{"hidden_size": 640, "num_key_value_heads": 1, "head_dim": 128, "norm": "rmsnorm", "norm_place": "pre", "norm_eps": 1e-06, "positions": "rope", "rope_theta": 55700.0, "qk_norm": true, "bias": "none", "tie_word_embeddings": false, "init_std_qkv": 0.0149, "init_std_up": 0.0149, "init_std_down": 0.0, "warmup_steps": 0}
MLP neurons of a small language model. Each row is named by its layer, matrix (gate and up: input weights) and neuron, and shows model dimensions 64-159. Each number is 50 + 10 x the weight over its row's rms, rounded and kept within 0 to 99. A neuron's up and down rows have the sign that makes its largest values positive.
A block is one neuron, or neurons of one layer that tend to fire together. Before each block is what it responds to, as a language model described it from the Wikipedia text at the highest values.

Description: Commas and the word and right after the noun or phrase that closes a clause, before a further item, clause or relative phrase: women, / villages and.
L4.gate180:59 41 52 65 37 55 71 53 67 59 24 36 51 39 49 18 32 54 41 55 45 37 59 48 39 50 55 64 40 46 39 44 58 38 66 48 55 39 50 57 43 54 41 66 43 53 48 58 59 49 31 37 48 46 34 49 56 56 66 25 41 69 69 43 49 53 56 49 64 54 46 61 49 61 47 55 54 44 45 36 59 52 43 43 45 43 54 60 44 51 28 54 54 47 48 55
L4.up180:67 59 40 60 44 39 38 39 41 57 38 58 50 54 30 30 38 39 44 43 57 43 58 25 56 58 44 57 66 43 58 48 42 42 55 38 55 57 43 44 33 54 26 52 46 54 52 79 60 30 46 48 55 46 54 57 47 40 64 45 48 49 58 34 53 69 47 35 50 60 44 49 47 66 52 46 45 36 63 49 36 59 53 63 30 54 56 32 41 41 36 45 60 66 63 57
L4.gate623:46 39 31 49 42 42 53 61 45 54 63 50 57 54 61 55 37 43 40 69 54 59 53 38 66 54 42 64 50 56 45 53 58 41 64 65 45 59 63 61 53 53 51 54 51 54 60 53 55 40 50 44 59 50 55 52 37 51 60 47 56 53 73 40 47 58 66 52 59 64 35 38 46 65 62 39 48 68 41 26 48 62 45 49 31 42 51 52 54 40 51 61 37 50 59 60
L4.up623:56 35 51 67 46 66 53 35 46 58 63 44 37 32 54 40 51 59 51 44 35 61 36 39 61 43 52 45 48 47 48 41 61 50 41 45 42 54 50 43 56 40 29 58 53 48 39 60 76 69 59 46 47 66 55 50 49 58 35 38 48 53 49 56 49 57 35 46 41 42 56 33 40 54 37 53 49 38 49 43 52 45 46 58 60 44 57 49 65 30 53 55 46 38 29 46
L4.gate650:34 40 36 55 59 45 54 56 65 42 55 43 48 50 43 53 41 47 46 56 41 58 66 62 47 45 52 61 50 58 62 57 55 40 53 57 46 62 51 33 61 57 21 54 60 64 43 38 42 54 45 54 46 40 56 61 41 43 56 45 71 55 47 50 48 63 53 39 74 51 40 55 32 70 47 45 45 59 22 34 50 40 49 49 54 45 56 46 43 46 50 60 63 54 50 28
L4.up650:60 41 50 42 54 44 55 38 46 45 59 23 20 51 37 55 60 56 53 34 31 52 38 41 44 56 41 48 50 39 45 67 51 43 53 44 36 60 38 41 49 41 37 60 50 44 51 47 44 71 33 62 39 46 77 54 39 60 43 40 66 50 52 23 39 57 42 43 51 47 52 64 55 50 38 60 50 59 46 55 53 54 57 54 48 55 76 52 56 45 43 46 53 61 44 41
L4.gate1356:41 51 49 46 43 51 39 43 58 35 41 42 40 60 53 61 51 43 30 57 61 48 62 38 61 57 47 48 50 47 57 39 65 44 57 45 48 41 68 31 54 38 61 38 53 46 55 63 55 51 50 54 36 47 54 60 26 39 44 58 46 54 51 64 59 54 63 59 30 49 62 43 49 68 36 61 46 58 50 59 45 48 50 43 51 62 56 67 39 51 56 46 57 42 59 54
L4.up1356:64 39 49 66 43 46 60 50 33 33 37 45 37 61 66 69 50 51 45 58 53 51 60 52 49 47 58 35 52 68 60 44 47 69 57 45 47 39 49 45 54 58 45 54 46 61 44 58 69 52 51 49 60 52 49 60 42 52 36 53 58 49 40 47 39 48 69 50 30 41 48 55 36 43 36 62 60 59 67 61 50 42 46 69 43 33 50 35 70 45 62 58 58 63 60 54
L4.gate1524:56 60 63 74 55 66 40 53 38 58 47 56 29 41 56 55 54 48 49 52 47 49 44 48 48 43 37 64 64 47 60 49 37 48 42 44 34 35 60 59 46 32 54 62 44 56 70 55 51 35 67 42 33 59 47 40 47 45 65 43 53 52 61 51 46 72 42 63 73 40 58 53 47 57 55 60 37 46 65 30 42 50 47 58 57 57 54 44 49 46 52 79 62 53 26 38
L4.up1524:42 52 58 53 68 49 58 58 51 62 49 51 46 56 60 54 53 72 45 51 55 65 45 60 29 27 51 60 59 43 41 53 67 39 35 29 40 50 64 41 65 26 45 62 53 58 49 47 25 55 80 33 54 57 29 46 35 54 45 31 51 46 49 44 58 45 57 51 53 52 84 72 50 73 45 57 52 64 52 23 51 41 44 59 63 32 33 76 44 43 49 58 49 60 63 46
L4.gate1600:55 72 72 68 40 57 71 65 57 38 45 49 58 38 34 38 56 51 50 58 42 42 50 54 67 45 40 46 36 63 41 42 39 45 38 58 55 53 50 51 64 54 57 60 47 44 53 57 55 50 59 49 39 42 36 32 51 53 52 60 45 48 46 61 42 63 58 52 53 65 36 31 53 69 47 35 37 81 57 39 46 53 56 37 53 46 52 40 34 52 39 38 67 52 61 49
L4.up1600:56 45 50 60 47 57 47 57 41 43 32 51 61 45 35 35 38 43 54 57 34 53 70 56 38 44 47 46 46 59 48 57 50 45 38 55 43 56 66 48 66 60 32 49 60 33 39 29 47 60 54 66 42 55 55 53 39 47 53 44 47 39 59 37 53 45 39 69 58 40 45 49 40 52 42 37 60 34 67 33 24 65 45 74 34 61 66 46 54 70 46 58 72 58 47 61
L4.gate1603:52 64 68 63 42 60 44 56 49 50 58 29 39 67 68 64 38 41 44 46 55 56 40 69 49 51 51 68 49 51 33 38 41 36 49 51 53 51 54 62 40 46 56 56 54 24 58 56 50 63 44 60 38 33 52 34 33 61 37 45 77 57 67 52 54 42 41 58 69 63 56 57 61 56 45 47 56 59 60 51 40 46 32 48 49 32 35 43 41 52 43 61 56 43 50 51
L4.up1603:47 59 44 44 46 38 57 51 43 43 41 66 58 54 59 49 65 44 50 44 41 50 56 50 56 55 49 38 68 36 67 28 27 40 60 68 53 52 60 46 52 45 45 50 46 52 55 59 60 38 73 35 39 48 52 56 38 64 46 44 72 52 40 35 60 50 52 44 41 52 37 57 63 57 36 27 57 59 46 43 61 69 31 47 52 57 56 48 43 51 48 48 55 53 45 48
L4.gate1708:48 41 47 34 51 31 47 48 47 38 27 57 62 45 50 58 49 48 52 55 43 28 55 29 53 60 46 59 52 41 54 45 61 55 37 50 44 49 47 45 63 48 58 48 29 56 55 69 47 45 59 54 54 63 57 64 60 60 49 49 62 57 47 48 56 52 38 63 49 54 61 65 52 73 61 58 34 38 56 45 64 57 47 65 62 48 40 55 56 49 54 52 44 42 36 63
L4.up1708:34 64 45 62 53 47 59 56 48 58 39 42 68 46 59 47 41 31 43 52 52 48 47 60 53 47 50 47 52 35 43 41 63 43 66 57 57 71 48 46 48 41 46 65 47 51 64 45 52 67 52 42 45 35 70 36 51 36 48 53 38 30 66 44 40 64 35 32 69 76 53 43 52 48 39 62 56 58 38 29 44 49 45 39 42 49 40 42 57 51 51 48 67 64 77 57

Description: Verb tokens or their -ing/-ed endings that expect a following object or particle, often physical handling: tossed, knocking, milking, hold, handing out.
L3.gate292:46 44 57 56 53 54 43 56 47 32 57 60 51 64 47 61 52 38 56 38 65 48 52 57 50 59 65 73 52 44 72 41 38 36 55 56 67 47 79 41 50 53 40 44 55 60 39 56 63 42 49 43 52 50 46 50 37 48 69 51 57 52 46 42 48 54 66 66 61 54 45 61 38 48 34 55 70 60 41 42 50 69 42 46 39 31 42 49 74 44 52 46 47 48 60 43
L3.up292:46 47 53 58 45 61 43 36 53 44 57 70 50 39 57 59 48 67 51 40 69 60 44 54 59 28 44 42 32 50 49 32 73 38 50 54 49 39 57 39 46 43 38 50 35 69 49 37 35 65 59 41 58 36 51 40 45 51 40 45 36 56 42 37 33 64 42 69 61 53 62 42 46 53 51 54 43 66 58 48 43 46 32 50 42 49 48 45 59 56 51 40 42 59 56 56
L3.gate1440:54 43 51 57 52 51 55 44 50 58 44 58 44 50 57 52 36 56 51 64 37 57 43 49 55 40 61 37 52 57 53 71 35 56 44 56 44 47 56 40 52 58 46 59 45 46 40 56 46 42 63 38 48 53 44 31 62 51 49 71 60 66 40 34 67 37 33 64 51 57 43 53 50 39 50 50 54 40 60 60 52 56 61 51 51 39 25 58 42 43 58 52 42 47 34 59
L3.up1440:49 47 40 68 60 55 53 38 56 54 50 72 39 44 53 40 75 47 48 52 61 53 37 67 42 61 52 44 73 50 47 48 59 47 62 46 53 63 58 50 55 54 53 48 57 43 36 54 56 51 64 63 47 53 41 56 53 45 55 35 53 35 54 46 58 59 41 56 58 37 64 57 26 50 46 49 47 48 39 44 62 47 41 41 38 34 55 51 56 43 38 50 42 62 59 46
L3.gate1605:67 30 39 59 53 45 44 50 54 54 54 49 31 46 44 56 37 48 65 61 45 57 41 56 54 61 54 59 72 42 36 43 38 41 44 56 45 60 54 34 47 57 44 73 62 54 51 40 54 48 61 51 70 40 46 43 61 63 55 54 49 58 49 45 46 56 49 46 48 48 64 36 65 37 45 39 58 40 49 68 69 46 56 50 54 51 37 51 53 61 56 46 62 41 62 68
L3.up1605:66 47 41 61 49 48 45 53 48 49 52 49 46 69 50 57 42 57 44 51 52 43 48 70 62 63 39 57 65 44 45 52 69 55 58 42 37 52 43 41 57 56 39 75 57 42 46 40 55 40 62 46 50 59 48 39 66 58 70 54 35 41 31 38 39 50 50 59 43 63 42 57 52 43 64 55 52 37 48 60 63 63 57 39 42 47 38 56 60 41 51 56 72 37 45 47
L3.gate1620:18 47 32 57 51 52 37 39 54 48 65 63 46 59 58 41 53 51 43 48 57 44 43 49 47 51 44 34 69 47 59 51 63 49 57 44 48 53 69 53 47 61 43 54 59 36 53 59 43 61 35 52 50 56 51 51 45 51 56 65 44 53 44 47 42 44 35 48 60 45 58 39 51 29 74 62 39 44 40 61 44 59 54 56 58 51 42 47 43 51 37 47 61 44 45 43
L3.up1620:36 54 40 63 52 76 45 42 55 53 59 60 55 63 47 61 50 50 59 48 58 41 46 39 67 58 60 34 38 44 38 29 59 56 34 49 32 45 64 35 49 69 38 50 54 50 51 45 57 59 62 50 55 45 58 59 50 57 38 52 36 53 49 50 61 40 56 66 38 47 58 45 51 34 56 45 38 49 35 65 38 41 48 49 42 51 40 59 51 49 56 52 46 56 57 54

Description: The verb or preposition heading a predicate right after an auxiliary, to, or not, e.g. not getting, were having, is on; table cells too.
L4.gate67:41 26 59 56 47 64 68 36 43 57 38 64 52 43 69 74 70 45 62 56 77 53 43 70 52 41 46 46 35 35 56 38 73 50 40 46 46 39 53 51 53 64 48 51 48 45 58 52 39 53 55 53 59 31 57 32 50 60 32 65 69 60 42 70 48 36 37 52 41 40 58 65 50 56 70 52 35 37 57 49 43 31 49 54 60 56 49 35 35 37 33 42 52 59 53 62
L4.up67:34 53 63 48 62 59 27 43 48 54 45 49 40 55 57 50 51 48 35 63 64 50 40 39 60 57 59 49 65 48 46 56 61 36 60 60 43 40 53 37 59 60 51 62 39 61 38 55 48 60 57 52 53 58 60 51 61 54 47 53 39 63 42 61 33 44 50 39 64 65 55 49 58 38 52 50 55 57 41 41 51 54 54 62 43 52 43 48 47 64 36 51 48 65 43 60
L4.gate339:46 51 68 70 66 61 64 44 56 76 47 65 58 35 39 58 56 47 26 50 40 38 35 55 62 26 50 45 39 51 48 36 58 44 30 47 44 69 30 52 44 46 54 50 60 45 54 60 40 60 59 68 28 48 59 57 52 54 62 38 56 45 53 54 48 72 62 36 47 48 42 60 46 62 62 56 47 60 44 60 42 45 64 47 30 49 54 55 41 51 50 53 34 59 56 37
L4.up339:51 37 62 61 45 40 30 38 51 39 45 48 43 53 55 45 60 41 48 47 53 40 61 46 74 49 52 46 40 47 52 53 63 43 44 55 46 57 45 40 43 60 70 40 42 56 58 41 52 58 38 58 42 44 49 74 55 46 51 34 51 59 42 56 50 57 66 40 32 66 56 54 56 49 56 46 42 34 50 54 44 31 68 57 61 50 52 58 42 43 46 50 50 58 40 66
L4.gate868:44 65 36 56 66 48 63 44 50 47 57 56 43 54 48 62 58 44 69 59 44 25 50 36 48 44 48 40 57 60 60 44 45 66 43 44 59 42 44 45 47 51 76 39 66 37 51 43 48 57 42 58 46 52 44 49 49 67 41 47 45 51 38 54 41 52 30 37 47 58 64 49 53 59 66 44 39 55 48 44 34 37 61 36 45 66 32 53 40 50 36 45 40 53 51 57
L4.up868:44 65 49 73 35 40 55 65 66 52 43 53 45 33 49 57 56 53 61 37 48 52 50 59 49 55 42 40 40 30 56 56 47 53 52 37 61 44 37 49 52 48 50 50 54 56 60 60 47 36 59 41 32 43 53 49 46 48 52 52 50 69 36 55 35 51 55 51 54 42 40 74 43 71 52 55 36 59 49 54 41 35 63 51 66 51 47 55 60 55 59 53 40 54 49 55
L4.gate916:35 51 46 68 65 54 53 42 55 52 63 53 29 57 35 55 54 61 52 61 51 56 45 70 69 36 43 62 35 45 32 46 34 26 43 62 48 64 68 49 43 40 61 25 61 61 62 51 51 52 45 36 49 62 42 52 61 64 40 49 36 68 49 39 56 62 48 35 51 47 55 55 38 29 45 43 49 55 35 56 42 42 43 66 27 57 35 56 42 41 52 31 54 50 34 49
L4.up916:51 57 35 63 44 42 28 41 42 38 52 47 44 58 42 44 45 43 63 51 63 64 40 76 50 37 48 64 52 50 46 58 57 36 44 44 50 47 60 33 71 45 45 30 37 50 34 55 47 52 42 41 44 56 50 59 38 56 57 59 38 39 54 53 60 52 63 52 64 32 73 62 61 44 54 44 46 46 59 43 37 38 57 39 45 34 45 64 30 34 58 48 59 44 32 56
L4.gate918:52 52 55 73 58 52 55 54 44 48 57 60 52 41 57 45 49 52 53 67 34 48 62 54 45 53 62 53 55 46 41 54 52 55 52 61 50 49 64 51 32 48 53 45 57 52 42 46 52 48 21 63 28 54 60 57 47 42 65 76 56 41 41 57 68 42 59 56 50 60 46 65 53 56 34 47 52 48 63 43 43 44 67 56 53 48 59 63 53 46 42 63 49 55 57 63
L4.up918:59 66 59 54 52 45 45 62 42 35 40 43 56 50 43 44 47 44 53 51 34 46 49 41 58 49 57 54 38 45 50 39 56 55 41 57 57 34 44 45 48 45 45 48 38 38 48 64 41 74 30 59 47 53 38 44 40 78 50 44 45 55 54 66 55 52 61 37 48 53 43 51 52 50 57 55 34 56 52 39 61 39 67 46 56 40 53 57 52 71 61 47 47 51 46 28
L4.gate1041:39 49 42 47 56 47 38 36 57 66 47 56 40 52 48 55 50 41 31 67 51 53 58 46 41 38 50 56 62 36 43 55 41 53 50 47 43 56 58 33 45 71 43 50 54 47 49 67 43 68 58 36 53 56 35 47 41 55 58 47 62 65 44 57 51 53 54 53 64 64 38 63 38 45 62 58 45 51 57 41 44 61 38 44 42 37 47 41 51 70 56 38 43 44 53 57
L4.up1041:33 44 60 56 54 35 65 41 60 37 44 54 64 62 62 39 58 49 44 66 59 39 61 67 48 36 55 49 37 37 48 35 69 65 48 67 58 79 67 61 43 63 55 44 55 26 56 35 46 49 49 64 70 49 38 51 22 51 48 57 49 48 38 59 63 44 40 58 31 56 50 53 41 39 49 53 46 60 56 51 43 31 61 58 51 63 58 37 44 45 48 58 54 49 52 59
L4.gate1097:57 54 52 60 61 56 46 40 52 49 61 50 47 55 49 43 65 59 25 52 38 37 57 59 47 41 48 60 31 51 53 38 55 54 47 48 64 54 53 55 66 47 65 64 56 74 50 67 65 44 58 76 46 47 25 63 38 40 44 46 46 33 49 60 40 73 57 30 70 60 57 40 49 59 50 35 60 56 49 44 60 49 51 38 57 44 46 58 67 37 52 57 34 64 41 49
L4.up1097:64 51 57 33 46 55 53 67 67 53 55 56 50 56 42 50 59 60 40 58 55 64 37 56 52 49 58 48 48 36 53 38 57 40 40 51 50 48 52 49 50 57 67 62 49 49 63 58 59 36 53 56 55 49 48 46 46 50 34 44 36 50 48 62 39 67 62 35 63 71 46 35 59 61 51 38 61 47 44 49 45 68 51 36 56 47 44 56 39 65 35 56 55 53 53 70
L4.gate1144:49 74 56 52 57 40 45 56 58 54 52 38 57 39 40 50 77 36 39 64 48 49 64 58 46 49 56 45 54 47 24 57 50 55 51 62 52 68 67 45 47 52 58 40 51 44 52 52 53 52 44 51 68 60 54 61 34 41 48 59 54 67 47 46 61 63 41 42 50 49 67 66 48 55 72 53 51 56 52 53 41 41 65 67 58 64 51 58 54 56 34 50 56 53 53 52
L4.up1144:58 56 57 48 56 61 49 55 49 50 34 52 63 59 47 48 62 46 46 58 62 51 48 29 62 46 53 51 56 32 45 51 69 46 35 51 16 50 52 56 56 51 40 46 50 65 56 58 49 51 62 53 49 63 46 40 41 57 48 48 64 45 50 35 54 57 46 37 54 31 52 59 36 40 44 53 47 66 38 46 47 43 70 49 60 50 44 29 42 54 63 55 61 55 51 54

Description: Fires on and, commas, but, so, while or provided right after a finished clause or list item, such as "present, and 40.4%" or "White, 52.7% Black".
L5.gate430:58 53 50 41 60 51 78 51 52 58 44 54 64 43 48 61 43 64 38 52 58 41 53 55 52 26 30 49 31 44 51 39 60 32 48 58 43 49 40 52 66 50 51 49 47 46 53 70 61 40 57 57 56 31 54 41 41 55 39 39 42 59 62 45 39 51 61 56 51 61 54 40 42 60 47 57 52 55 54 46 61 76 49 27 51 49 42 47 47 43 56 75 57 57 58 48
L5.up430:54 46 53 62 52 40 51 60 56 78 45 44 28 61 52 70 48 53 44 50 39 64 55 69 55 38 34 38 51 36 40 52 39 49 36 53 39 56 55 46 54 41 42 38 57 45 38 47 63 54 64 61 45 47 35 32 40 53 35 63 30 28 58 55 45 53 54 65 79 64 44 67 41 56 38 45 39 57 45 49 46 31 53 40 54 75 43 37 45 50 61 57 46 50 46 44
L5.gate1305:42 55 40 56 49 52 60 48 52 76 43 52 44 59 69 60 38 52 51 44 44 44 34 50 52 50 55 55 44 46 42 48 74 48 64 69 33 47 57 60 60 44 38 62 50 45 36 43 54 43 59 54 62 44 48 35 48 60 55 44 54 64 58 57 60 50 44 52 53 52 31 38 48 45 41 61 57 67 70 50 56 71 55 51 52 50 41 49 52 40 49 57 62 27 44 54
L5.up1305:63 43 52 63 45 46 54 55 48 55 47 34 20 59 53 44 51 64 38 54 60 56 46 47 52 37 51 63 39 74 36 67 66 43 65 46 44 48 56 51 67 44 54 43 48 31 36 32 47 52 61 71 48 38 42 47 44 58 44 50 69 38 48 33 41 45 62 39 50 45 38 57 42 55 59 47 55 77 47 36 43 58 68 58 39 71 33 54 53 36 65 54 56 57 56 53